{"n_layer": 16, "norm": "rmsnorm", "positions": "rope", "rope_fraction": 1.0, "bias": "none", "parallel_block": false, "init_std_up": 0.039, "optimizer": "muon_variant", "decay_fraction": 0.517, "decay_shape": "linear", "final_lr_fraction": 0.05, "seq_len": 256, "steps": 8050}
MLP neurons of a small language model. Each row is named by its layer, matrix (gate and up: input weights) and neuron, and shows model dimensions 0-127. Each number is 500 + 25 x the weight over its row's rms, rounded and kept within 0 to 999. Numbers have three digits each. A neuron's up and down rows have the sign that makes its largest values positive.
A block is one neuron, or neurons of one layer that tend to fire together. After each block is what it responds to, as a language model described it from the Wikipedia text at the highest values.

L9.gate141:537485436475483494474503480531480500463506520480473502474533502461465467545550454518525501485497499467472496550496517506491485501466508467503483481489558490494493478508494532504480543484543533479486518493497520485499533450501492462496482501526490512508496492539505516540480507464504461507523471492459497508506490469462502512503544493475534482525513513506531492503495489495525542530519
L9.up141:501464538504460493516496500521502554490516528488492498543500520530454493494506494510489502548518493516497508500479516481464509542505457509512518475513469499478490526530526490519525463517532516478518473566521525537528503501513524482486519554482524505506466510512502503540480507504488520477476467474495449540494520474554559518515498490499494458508509487547490445474487494511474465536514
L9.gate656:469508497494480481508530468494488520497495504519481458502522494484507510511468546541534460525473488436500472464500520508494474460524499442450519482484517474518520532499525467498521525470484464503474530501480481502481515509513501498465457511483508498490496546524513537506534481464533535494500511530555534505523467499470511475492496484486479489505520516518531514507494519528509500482510
L9.up656:495509473514478509503497494493481490476507487488479526494542503493525492494516506505494511518520491501465465483499478566521477493496507464503515501496493456476530518465508464471492548518502485507540465476503534543511464472484496494514513510484494497426482494485516512512495495504471481518522546552491493446511489456545495572493510524462499472479487500509472518468501476508530489501498
L9.gate804:511507525450513492510512494496467474497439586519504531488514457472533504472529468532493503482496510499478497499554477508504520494495496508510473489494492449428496506509557515522517473448520547499536501526545464460474529513487496537472518489493483493486529477475505556512455472475540500510508496499492462513477486487481483474511501533491464497520505542471497495438494537501525470505512
L9.up804:509505463558481520529538486462464500530486469492505520497502507517459527462500457592511506481521510497521539519501485517528526504514507520479471535477506481501523510514521545488493472449551517502522491510490473493475513552460483501471517463488458519544554532506496520483490488486504569529542498518499489483499475535480488487543478497488482498505517515496476527499524478497459486498487
L9.gate832:494488501472512498474505452468532477475458485534510509510522506505534477554522490520477518465471483506516487513488485550505499508516469508523481492473497482519525464497543497504553465499506509528490512449519500528489476554541505478492478534472496528491518472426500546510482475477548440533510493515475543494523498527509522485500492506504511498488491519520546519473515475520496505526521
L9.up832:508457470481491459424499504476531501501474518499500507488502486528495526494467488539498517453489486491522504489481504478521506486544520543513446480520520558523517500487540552534535470484534555557459506512502463480444499528475494456528528467480515471530492447496493489513501555451522500493514500492466498509471477526502490477495516505519539564499542469452498490495528484492523526512476
Responds to: Words preceding "as"

L6.gate742:519539504480484513487510461515488472497517462522521462511497479492485509542516468504481514499450516529525501520527480511486552501498557494475491505503541517532471500501504485514518461515449524518525474517477523500475513470531477500462506521519494516512491495515463522501500516469499486515467493510530496467526530526506479471536537482510535479483528544551493501553425458523509507500494
L6.up742:510542526509489511552508537500482498495487517534536528466490507495504508493493518541520535523458495502498544511539512511493499532493560472488486490495520509539477484512487451484512441524444506484469482502543490465472470504500462454516538528498519517511458466516530494540477441464518512521490504528528497488489469487516510523513502462485507513520577533507497523502469465505492502537478
L6.gate974:483528519524483481493444513538438497492492489533504489450505517535527518461499503538496505551496471505478519534483487507429494473441552456547530495490503457551510495538509490503516479515473531535495488507512491539446459479515483519517534499482525569523522426508470507516518502485516524522518500469476494489543498477512511506474501487537542485524509497506482487523445514497499490529524
L6.up974:475531522473532527485477477527454480458480492531502497507493489468536525461444500552467475514448500495488505493516491519469495479478537475539522475503516462489507534498491493480530519513486549511520492571491489473491493486511499535539488472487521524494456497506492456488504538495510512481514531533459471476527541464502480506483470466516521474521489505505525517485499491529492540510542
Responds to: Section-heading closers

L6.gate685:499529477461494504500496481505511518511502517503547494538554515484502519512497461480525487496484484536514503528519502480451517488514503532512509525546534491485466519512484522440476482508493440514537435536483524498458491483519470510494510486498462474472540507444526498539495520486491464544464547493538481529489479500523502466482493520526515522539473500525518466502507507467467495523514
L6.up685:495493504537533532469538486507510510460479489469481511452456510536520501485533496536542496507470483474491536521513522505480513508477500477472537488533491484530531491520493488561489479507479502524490554542504509515495522526519445526513511526508474495474490475476502515481524485487486519494534499511541544527507476474456482521532511507476519474516530450493504506486453529524493501486511
L6.gate840:457500509513513516470556522492480511515511560570470459513535485508497469507489503478523531464536473530515489505476485506455450498504526539514458483479444475530513473502510467511488492465493523517492532480460519496512499494519482533487490466495508497499565533462467520506518504503477540520471479536486476525462544515510492460514450505525526507525508536496469484502445473492523490473496
L6.up840:469486483508577523482504498496559524477489529522475474499541489484547534519536526545503523473500474493480453476517473530483529498495501465522499477471469482483478502531473489571471470482522460538528487509467530536468487494480464474470478520513510521471510515499502494524507515526517521508464480494498477511475500481506504485481502477492513501534518475509509455575497548521510501533500
Responds to: Uniqueness/ordinal determiners

L10.gate287:485486520510484557500487494477449514487490479511489541465483515511473529512488487482544477491488476509556480495530511556566518533453470510512466509569547497502470542582523510508481543489544489478490501460496505516483508465533474502523520484503501484502490501493499496497467493495471505520552488510530490525483494518526505470505506482491521500524451517517469521518549486486455508525476
L10.up287:507507493485475529513483489500460481484526491509480511460522500514495475468561556479501513508499504497534464524454506486483496534496506523517468516517495481480492489516501490510479537492485504536526533451510495491502486471501496493491478492526499486545513527520508515518482493514507526501524537462523520545464504476510486467525532509532523501520470524518505545493500489459530498531482
L10.gate354:498507491516504490524446516474474452509525484527502556511469494491488500511511473506518525484454526526501488500514497509507462455479531544534482505496502497486489486517510476469511548499469488474535518489491476494507486470500525499489493515496482493491521432489495530527485523510503512504489515491480473487507493490525483522480479482523502488490545526512522526504520519524510523523496
L10.up354:498499484509531514477456508484448512456488521473519523474494501510499545461482472513505536490465535510497493533496494502505452504504487530519493541487521520510506510481470498475471495467476508505535470490500480493468480469514511466502501523482499514528546466474493507544482505511463506533527473485495518450511543497512471524494502488473469521487513519506491490526488536563467529568539
L10.gate361:500480538505455585520548490512532503512439481460468535472528503536550526503535516512510524482515512518540516490446507488511512491460492528515500493505503492539562545496480464490540485516514512455486518483469486552448505490502473489449492486509424508499516480530544504463479488500493474484522535506516498494494504498503529495476537474493504547535480522469483484518514487514469538485500
L10.up361:501515499502496525506559474506452525521497513544487490503515482507523515525538482503480501515513475486527465510501479523498519491493490506520484553540480493503482457476515531493485482498550540510507467498497503508477517513503507526521471517473501504518547466498515520507481444418500496490510500510514522542523501466474500489461531493495509496474464465526470503509514513502476476570535
L10.gate601:517459516484508540539489509463490506486523524513506475466537496486520534474482474470485508566485500490543502499510496502517502500480474489468494528515491497485521458532504472516483485524474491510520469519524495517515476455529494487478528484537467520516492495490506491465530475487518504516475477535513487495539482503487484504481503493507538498520510482464461473471489494490507469465522
L10.up601:501475499500512498521508514449491466483457532501511509480478503537480466489482530475457515480457503510554538521504524498532501477452486467478520493516477474504536491512554490506490518517464531502514508505521470483513474496529519494530504505517523514464491483490474487506517489453467542540528514528551510516514461483478484518485464535517546481501505502502495499457468509456533500494509
L10.gate624:566507501450506565461486514530528514512528461515509541497531489492524544508477516479478509490493487516469512491498529473511507518479473496499488524511479500504532552518539510468512509442522489484471493505509509544510523513519485526487464504496475512526506446481498508514489541444556494527483487510467483509461513497547481571540533479535498483496476484539485478486521485516509513492499
L10.up624:523467525472489470530528494503483500480482495535487538529454472516494523474514518478495508527485525463513497475505508477486555484509531514490488469519484496475482519551517481508498483552519529583528483488459488494510501500491475516533522494524458508480492545511533532524534522503494486470465510532499529490472516490498540515506503498495484503532508512489526497502491524481556464508471
L10.gate819:466504539462498444534533463516516515512490480499470516477488518485508515518471499480531518520493474542477517480517498536497501458474488539487452536489511554497441476461494490493448489511511494479456482519500508492512507499527462478485491493529496477513478535484542488486450451492480428509505529477516521497526466528465504505512480483515476507502487512502520481467545482502525495503491
L10.up819:543483474519480506487513506473482541502548479480513519533461476500508457507537503529485542462466472483531492501484510490521494490520454505493523502536509466519530457518535465505487526520445481497471512480502514514527499477501521514440478533490489551482521484477486498531487508504503514515535494519484499497529504482501516476513478465499510485524487473520477503457487526483521520492449
L10.gate948:518489546470487515485507498475508479511486466503509533532502481515568521493500521522501514560462514447490556511512506505490451504478520470469518521510479458545498530521569500513488549543530499498507509499533517541510434486472493510535497491479518505530528451465494514480491491516536435522492504566527538472524499535476512523492516512527489495447482474508537489480464487515511459497481
L10.up948:503532508515507487489459504481495483492494487509490491526530508497504500468520481474559491505436462481470550464500462501504482500518510496506487523499481533511472501499508469517533478498521492519452500507464504505476528521516490490481494460490505500534534508498459556471479501528518468507501489486530564535519524485483494531476539509495520481501445502504465471507506505529463483536490
L10.gate975:496524500527525480484488487520472544464496487509509543503519485526493526483509468502533480551487478469498528517584515522494468448520530529476491514477487500515521495489499532505514458449550435492478499494476523446494492514478455461491454483522492494502493518464463507467509532521501500484543519526438485467512524485500522498497531466496518467522449517458476466497459533523522541480486
L10.up975:504534500413464478498523484506529489480482474466486547489486496496471471492525506503523517508499504514505509523486511483478438482468544510512482542504496497502521522521500499543491474482518496515499491484485497497454485448476465524540471523507521543496475525540507481494492463522484456486533488472511470544549518490495486499493470475522512481525513531487507504514451493486523506526454
Responds to: Block-ending punctuation

L9.gate665:473527505531508505491516494512511501506489520504537534471472502453502507476459550526522476475470532531491482472511500517523519531477558521511478497501483509549469483508498475561527484480459517483552511487453486489510525491487499518529462470542472508514464503496494510465470505491488468464516510487473498542498557487520504510481516501528495471511493497498506515482496471509510505543521
L9.up665:492533479515495525480498517525456502456489460491504493464491512480476477520471486493508467461504522485510516470484513495494505517475499514518508476531474482532490484505537521535546508487513490535550515522462516480529556495513522526486462493519464485512507503526484542545457492464519467466510538475473510477513540474479540493425502467493535483501492526508501487519538496490507516517481
L9.gate774:519502494542508549547538523525471511468498442480463479519524449506493507502475484473530515496467540532484526511492502507503496491465519504523539493551509482502530470525532520481506520474502460547513506511497487460534522503472496458538524478483491502519469477519476528524535482484497463511464541531494486479501517530520482494526478522558513500465472551505515534490527518502477508491524
L9.up774:519477514445533519482504486522478518470533553506506510523473468492536506461493490493503510566529515532489481452475541524493452504468493516506469488521494481517526458553508491518456501486486487485523490543458498503507512482523498481498482466478482475454500515494486530485486544481509470515512507486468525497533489506484496517558500476481519449524459552483536496506494516505492526556518
L9.gate881:505475531495508520490513507471497501521500457526503540523519509555451553421452458486483488495477497500545501492499510505469503514468535495516482514499497477533505474493514473486471497515507492523523486497476480524493517470492519501493510481481509514512441489496482574494464500515541438523516502462493475508532537504508499463514487522508550495463503517508533522503513514474470498513477
L9.up881:494541491499552517494518452500467475513505491500564510529499478508517523509486513493529460577498495518504507505475471487538487479516524474506440509499525495497451502496550501511517480498505510502514477422504461478517475484525485474496515528519471501484491563460457491496517504482508481471502508467488525474571504469489472521520504486484513499500479513480516514521480517463490487517518
L9.gate914:537493525476499502510520493506492472467494492532512491468531513487528553492515480543552505533511501518469502504515535504484501486473474493555437506526508476499501503496493505548517494533504504523515509512494479553476495469505513474488497538503493520496511485505491491486465513479514490503560495549490500512595488537491497506502495482550471557496492520502555515507481528522515458530450
L9.up914:482462504535494514478510474496534529449473501489546492498528499527469488480512498500502499508467459508472509493559492521515531496444536527488505524476499474513482467538539535466496531494490468472530529478480535515470534521511520518506485520494513464481460514515527557487507497487497515481516525483510453526509497489523486493506532489494461473493483497511541528448490455467496447473496
Responds to: Section or paragraph end

L9.gate210:530503507463506505529535519527518498503512514480477468504484505484503460501537491506475550530483496511529510536528495494503460516489493487514492516527471512483508498500517490527489528537498502484484470509493506500424465449474475500477516464527502501509498495523498522522477510524521476516514517496508533544469492514468509563502500533517505495515489502554484483473477463515550451490489
L9.up210:502498496478527485501502502521498501495513487510542486517486532495492498477500497565492481495551508567510513518488489499501519529537500503439492530529459470477459494492512447505466489484459508533492497507495486506484478486480479475477499484480531492521460523453514516527484502494499530517538455521505488484509502486491480540516526486540504498506470522483489451494486502578516518518481
L9.gate334:486504481437548520493507488494498514525492485516490479493471479517522537534486550532516493527531502481504531480493472454516489501527504513541471486472534474466484505481505523488492492538466435511531525461490494487468488474474515518521473516508445473525473484473499491531509500495522502539459557517536491438509526479463504509540478552482515447518552478485504503495481532526489534514435
L9.up334:523474461486465522496503527482478477491504506516497498525533515513484524518480452483521507483557527537470513571479492500496502517490481490492487472507511543477516510505495480504480490490533519488420499538505487469524463514479511519509493522508512460492508481464488493497521508535499488486476430569549518507562509503470491518460532529478511499477517522566500557511489503511523544464484
L9.gate549:502486522497482562512474497506474548503516502495517491489491493500487498549518461495492473490470523455550494510479522499511511512525514463515532519508481506504552478500572473516493450482498505508500502511480527518487496514508502511443510475506459511506506555482504544485476476531509485507469541536506500502476476505546485488484501480510507479473518522524443495534493492526526481520459
L9.up549:505516522456539514485523503497507496506501476483514522496465523496491505475472513560495516511547499498514511503450506553490519517493453529499494515504493499440455473482476470491503469482533518502492492550543456474482484504522469496515500521466497464514478525487499493526497448524476487538482534474480495489474502458517488532520510491519476520516509499507498479500518446483530512507509
L9.gate834:520480495513463481494503485517485470495471525525494467490492471530509491501481487504503504499528507531495510501432469534495466496515503517527530501513472441486491450446516484491457503486458491507488513520487467503489497494489511455472513492493503518499493495468495476486521510524511529512450477528496527486484497500465498451451497544515447557522521540531463502527477540512497523515480
L9.up834:519500506529515510511504538506486481479498503503475497467490485518485578502468470512493486535487519490529538507465479518473491549491524531491521524494503501502481487481517483530487500465486482487458504539460516542486539494474496525479468531511527505494504527466471472486499547495496506514541494512477536493480481506459507513474501486475496485525510492507458466504519492473517502519480
Responds to: Predicate noun-phrase onset

L10.gate107:511538519510486507516537472497498489523536472492468495532546464469507472501555518490519487524556470535500552506504516509525509536478503482513498531499500491503565485459523495499475491496483509508504437481478462505502482496536484458508506487497456511522488458538470506534473508509520505477527461455515501548504521502472515474514487522498498544521439473458496535484475480480501520499455
L10.up107:493478512518469467520510476470530562516483515512495493497501546484496540492494517506499437529520477474518511496455478524486499518480507550512486492485512487493501498501521495500479518497530466475491527565499451507521497498492510473478455521504530498483496512495536494497535523480502487502512534499470511507490519471513470503520494467517456508459429506494500479521533478524519503506510
L10.gate278:473483505477526468504529504488519487510479520482494493482505534483486513472503475500475515508518524505559494509472501544533471518517534461535486511480550479482505520501490518502487504505487521498500479496532506514495516483505517495544519473573466512485531480507509468527511489508518551518546526569492479500481490497484510484542521514511517513501475538483537492493451498525500499481544
L10.up278:497491493501508467480505518505519476529539514483473492489482460480507481497476523525516506496479515511461512500496497524557502528492491481470486464513540475559467486473490484501491477474517521504478473533507482486494532497496493581497542463519532511504473479470530496521521552474485507496517530475542453472493462533501455505497482488487483477522461519533449515495518486523493520494512
L10.gate310:482494498533490504482502457507477504501481498511506521508540538473497503517491495517477459532482536504500513453496508507512483486477489498448483452463511530482467525512536503474475502472517473475509571480476484460465541497502491476515494530510455492497513526510528497506486536499466501524487509522483531495504505524525488547473508474525476473526518502512548491510497501492538532510552
L10.up310:483476525469482478509488477473481517507483450484443527528539518498498514553485485526502509506483521502485486479468481489515513552497500443501533488456525491515501466508520479500502525527487493494514484478518487474508470512487443470539490453483471513538524494515484467464528526537507492526519525513510502466520492511537512514488472541464467505489506504477506526516444519459501535465511
L10.gate479:474505484499477461503483485547470526499527475483504483519490473494485494475530499521498510489472487490550513511470460512504486516491479462518525491480488510541490517458506473490539505499486518509528515503500491548496501501511481534534478467490525507528505516498554470521479515510472486500543503535548483481456558520464559486498462463500443544520543537532483467520524508511482473563496
L10.up479:504566500483495448479479464466499499475515494464488518517511496498506498527471499476477545519475487468512528497494429521528493470509532504545527458524536522514492496502507463524508486486461471528522466452481517493449506493491465474513470491486477529495460524461485516515526515510508507527485502525495473498503501466470519496477501524523520474535492506524558506486528498466499528479495
L10.gate634:499536470482491468465525476507509482483477481478487503474516487458484502466522465492516510480494503530507502533537513527483492452452475478490504483495468488477482523516511519466536454478531497508486459514491503511495547516504475510539489495514483513494500519511523491510495495497527536510525493515499487504452538547504487427494517507451511518480496492504501528450491491516532451501500
L10.up634:485488516548517479523473530532490518468462572480461513469495469514471494516457458509495466512489508497500512507476488497532520510517523501475542508461472495474547514535496530524475480466515489502495513485493492518497518483488524523543475467513496490465501489514494508512497480490525550519449538502503489506499473452483512510471491531551495492483491488468466527446507547489558505505496
L10.gate823:524507520527494494488466510465489485484472506477454466475535479500480497508524526540490469476491513495522518481509503510521432548466458541490514482488577540573521483540518447502487489525467433499512521465480476475466505507518523492489465490476448529518505505508558510479474491465484500446494514470474495495505505488508502491484464513504487531475504491485510498503520496504517512531505
L10.up823:528482467495478525479526493518497489508475492499501485492561511493497485500502521546521529501476524518483533478472476512469478497452493525504458506513486467514518507496511477469488519508520480532480502523458466495480478521532544505457563469524505454474464511506495506493476502453512498520510494491503497515513515500494492475519510491451499503489473479514571521506548540504513506526524
L10.gate875:515476514503460483536480436501528521520521519496449453479497483485473509505520461510500522519505481514474494498461472505480507521545515502474454520496499510521500507473478507462485540496484486492509497459502460504493505564502500467505504507453447512527491496483481436507500493492504526479478503516507472494488497520511507519487469506520515467525507502435502508484482513518550448483517
L10.up875:497455509493458487548506519481546499561508499514488519521491485492514515442550502544489525529439486497500517491469494519480506490510485532469523458529474517465509487495508503494510526531513485516470557509487478535469485563531518487483491507491506477468547442548504483513495526502478484475524512494507516499510506520453476464482509508478522506476513499511444509487514528540527528533524
L10.gate990:519515533553494444525485500495465533519513457503471488482501510512458506502524507519481540535452508520507481524501472450550507499499510522532509548495519494517505554478499460492477540536471487526492542463478477522491481488493493512475531488480515497537466483510497507517490531473501525496521504535518483532489504479503507483473499537539500497534449523461514513528486523515507545531554
L10.up990:489501499489478489505525519471517501510491525500518450530500491521489495509504506518483485506521490515478503465489475460504464518481440503505523512489517513515526511466487484510469509474486501537501526510519491538471474489530488473483494539531493513509538477421483516499508486546475460496497490477486487488531502490522482512476496490492510504498490467516515462465469471516482515550532
Responds to: Prepositions linking to objects

L6.gate252:526497497528493479542514469470475460547458480531502486527499462475511507466535452487485503453497513474501489523501473478509489472460527489526518511544560485536470508537455515555553541482540500511495505488505480469434494526502459491501498483474527521502492480527499488480513501473544512513486527488494548515489489522499479483491518527539475498510532490475491481512487506512479509541476
L6.up252:527453498477489514485469474486475477470472504506545544474496527489484488508536524536421508550505508529502496519492505492498520521513520513482520465483510525570461482489507499522502501508501497532481509513460503509540512552529466498492509449535466453493510487497492484468475533521485537523472472513541514501494519507465472506454540446505506533542527479513519502462491535480500471449466
L6.gate530:473512532473529500518482502471479516490482493528546536487527489493476539495542509546537472510486506518505481444483498502485460500480509458485478524549503497498553499459475505496537511497480480518497528480495495493510487507542529494504495499487508503513478486482519483528504512461533488459474511510529473550551521474457534477472476457522519514474540490491484495524539438527461491491481
L6.up530:497438495481462502522478501480468463502458487515519515571468484540514490530559473513488472518466520501523487485472455482492528551525520527504450480535506526497488464479494488513507482535504470537471515458476503494524523557531484467462500537502505487481521501492513487525517474485500519479510546500472515543470495516434553510493461500503537511511502499487544448544502501510542496493503
Responds to: Spatial/directional prepositions

L10.gate38:461495515491520496503441473490475538512548484462473513484477502532489475541542460516508500493514534497518462527515485527486468527509479530523584542519515516482517476484521497489475488514459493498530524479487485479502482447476495508507534492497500509492503508480487547511497479522506490483475481515491531520479531530489472494536494523470514480494521569501501501544479505486477515485509
L10.up38:493475537525528499492467502538454487505441474467487472477498494479483491496503451476505494486487532500546429522516473523502468539524526484503517488521510498480500475518479477527484491539542517510495499490529519509443492495496535509538479483488507481471496465491472467536488508519464472486506508545505489506528542501541503516516522512517525502536524556538458489546475495471517502490459
L10.gate167:446494460463537445518509533509512492453507516495476517499538505508474495474517462507481513512505523510514488515497503466485453479497431523475513442543512531487496521444506504553516530535522502531494519497502484513558489515505497484456516480538517513493521526510513559521511510513527474493529495509515512454499511556546500504507505507525555491459529527525500551495549513537492446506520
L10.up167:480476509490448461517498508508510484476469478488471444494554500549467526527494501510489521540506496489495510479491512488538508481545520447518486482511525501501481495498480533532499506474487500522501491463532520504552487488539511499507526501498497504509485459459470522513505487548519513492518494479539493490505506499537478492497476505516519544490523478536539517518502532503515495468480
L10.gate175:502493494511484491531472510476451495496481515522489498480495502531445514450538531523491549515539513500497489521461475490522536486513525497497517500506523460467518474506500490528512470506491490472487464493521489537461472512498532495495506511516461481473541497498519473479471530513484433455455471518467491492517490513501490478513476515511523514500488516497530506510520495528466497461474
L10.up175:530488486493510481477495504515492526467528473519469486462519485469500479511522490494462477508504544513497499516462519462476462513495493456503487459527514479518475470479448532519501522530532514482519510548493529523528510525459458537467513506518490530507490516530523537535489483511540482480527513473504544470530521465468469472490496517495575483477517486468492424487538548482424460532491
L10.gate396:494524497458469496522515489504525519494515498528469521483468493487487503516480504483467514520527491524508504495476503534487526466501478473468513525519424525519508517568504520536476495512520489449500526484578515456552524496500497529493507508517512530513466493501459503491536515501515485468507521489507458528498487468507467543528524522538491491540528479526518513508481504507498503468490
L10.up396:506460527505473494499502494500528529496487522519454511503496476548512523499469511524522536472482511500556526559524462512507519482499502509510507499524517485483497475510502461538485497574513518503496484473515503483467494525461552499532516478505491498543479467456460481477495457509483531523519524480478490527538453477511511503495554579533545514510545500493507465460490476458506490490486
L10.gate417:481495507508490516466496483538495555474497549515471491500505483508496518536516448514516487521447500502484475492549487515475466454526474496528525537527513483509505539555476456540502499473478521498532543420474464492498511462510503512509515498504498480541480480496509534471550459475553510462430530492520459514495500470516473469480495491511525546477519511520521506489487534503486466511485
L10.up417:520509519499497507500486513462487531466483515473499486530525491485489536493528497492544492485555515491516490466495517537499515469468477501536562499455487465513545490511509471539493469471489501494536511474535489461501464512508478517492507463537550454504509504524532536495478527504506529478479454503448518453554543540445478528475525466535492515475516541507488521490497500513521495484487
L10.gate421:473517500514576502485493541526493532487549471475490459473485523522540487550516497545493555509539471498547470567483537517509498496469477519483491495505491467486521488519502523514527492480469501543509471519538502487515515465501527479480490500504460473513419527457485510545514521512522491508528524515497489528520484512501489468503527509498522480489523550497485489543465523488463487490533
L10.up421:527446527528542475525503512493512544488515480475480496526506478495498512518492525506544513495526483554546529538504488510487476521506493515498506519523470517475509494509507532529441504497533517512474485520451480541515465464481493504468513508596488514505465499473521453467468551501509493502510490469541500563473543506523513490493514510518522510494534519477503511490503500486506492490536
L10.gate676:460534561509464544492479492485496526479506498512473501537508460505434496507548473483500531506510514532519488512485468505494516512501484522494518473498496547479546483526519511507517472509481450451505541506489533515525496472467467507464526510537497471527485457473498537506551467495495494509517491498498464493507479524534485524518527524502496479502493521487514430454495530455524485452509
L10.up676:497504520504502480505525496507472510526511502537494444532472480472535445501533532469474485519561544463504552519529475521529500454527439515476513511482499495508533488472454461533489501509532526510517499524468530491525481530494485472515473486534485520477509511547495493492471507475498494517496491497520504532518517512492481500499491495514484470468504537517471487545499523544505510468494
L10.gate727:523490503479528522522504515524482514485530507469486479527544536523475513495527457500541470480495493515571511513493523476474500516485463494511503544488525463477485478491501495532492479507498501486471503499547514486535483501465492485497467498583521517504513569474476458525515524440489504514514502516492514544534477446488456468522427516507495481497503471475504499499506506502518500491472
L10.up727:513482542504470513518467491506456478499509502556478480532466465526474484502508541487508497427531483493497532488535545496507499536508480507472516483524477516451487499540507508518495524515506477515479504503501530466513492476486487447480467477489455484461513548467485511510500517480496520509461533471478523493490491528487505489493476520526484470453503517497497495510511504502545495481503
Responds to: Rank-phrase opener after "one of"